MLP neurons of a small language model. Each row is named by its layer, matrix (down: output weights) and neuron, and shows model dimensions 48-143. Each number is 500 + 40 x the weight over its row's rms, rounded and kept within 0 to 999. Numbers have three digits each.
After each neuron's rows, "fires before" lists the tokens most often just after its 100 highest values on Wikipedia text that the model never trained on. A number after a token or word is its count.

L4.down845:551520532529496458513431541487510481446542538421485523482457488513547576517467549453514488464368531465547462457463487540509474481394584567503540517534461467522515452474512510451465494500456530482480485426513509413472520434483550514475505483505500483429421509575465542485505487445555560541
fires before: "ar" 14, "is" 9, "her" 9, "or" 7, "h" 7, "v" 4

L8.down162:475434486463505492527555481452469490443489499486498463520445495493445449470572468483532524446539529479465519510502476530505422610561503471472482421476445479533471506524479462480557515426571544460445453491528490535501470496475503503498576487458628488486480484464480549546416514594525539532
fires before: "ite" 18, "on" 10, "it" 8, "y" 5, "ission" 5, "ent" 5

L3.down887:462472532503478487545568534438487528439460440502496478511440498474449550455519471571538443502476470552510500534482522454519492536525462444436469454512484492500476422555450419526537482515509481512527507502518554481502522375509428465494461476515507621558462519500530520506478463582514548541
fires before: " States" 41, "er" 5, " (" 5, " Kingdom" 5, "ate" 4

L5.down126:541477485460539532497449508564457470514494544507526443549491422521456533462579415491486499484453570546529465434504577482491492454541573467459529443558380509527487479486497480541474510525456551537444437522515509533539397541514509514512540528491544490433464533472475456490522455443487548543
fires before: " a" 20, " |" 14, " also" 8, " and" 5, " an" 4, "-f" 4

L12.down78:404503519434541472406478509521528509560519536492566553492546535525476520576501550470469521532530543569509409469490565487479492484541462403510518520470516518505532506478468518513475505515469465515525508518473449540530483439486525507513370515509589499478474463475472531526520500480506462416
fires before: "ent" 23, "u" 13, "ued" 9, "ue" 5

L4.down188:527456550512510461552502498523464525414403548482503489494559489457547553485547432505555514532523551486526472461492539604445558465530530514556518463580554500490454442485557570469471493536515477517563545452516472513496491489516536487525533524542479507544506491466426493547514530406465552457
fires before: "i" 16, "(" 11, "k" 9, "\\" 8, "2" 6, "ish" 5

L6.down187:554499437513480455492465487512569502516495483600486470489524500458517512526411482529531481567450502508483471584467479497452521494469551462555396508488474493461559502429504470498528515546486474535479462497509490563465482418505539547528526454493515525454535419495424548479536523479508538501
fires before: "ent" 25, "ents" 10, "y" 7, "ies" 6, "um" 4, "io" 4

L5.down152:511523454474489474521466518523415572498513488491611600509508551535477467533576488491484430508531497518562520497416504522452504462486518529464462541505501521491513498488434446517487545520563521461467518429569483465433390582486480536441490522560489495539505515457512421503530491513510509545
fires before: "ed" 21, "ions" 9, "ion" 8, " in" 8, " for" 5

L10.down728:488473470546404493525527598516485473477534482499611461565483553531523526529530465441504436486514529500484438457570525553491527527576530461485558503535544461477525506452518484454521538475474506460514411456515514512442491511534504535486493579571504445524465562475548448510478535495494515558
fires before: " by" 34, ":" 12, " to" 5, " with" 4, "ially" 4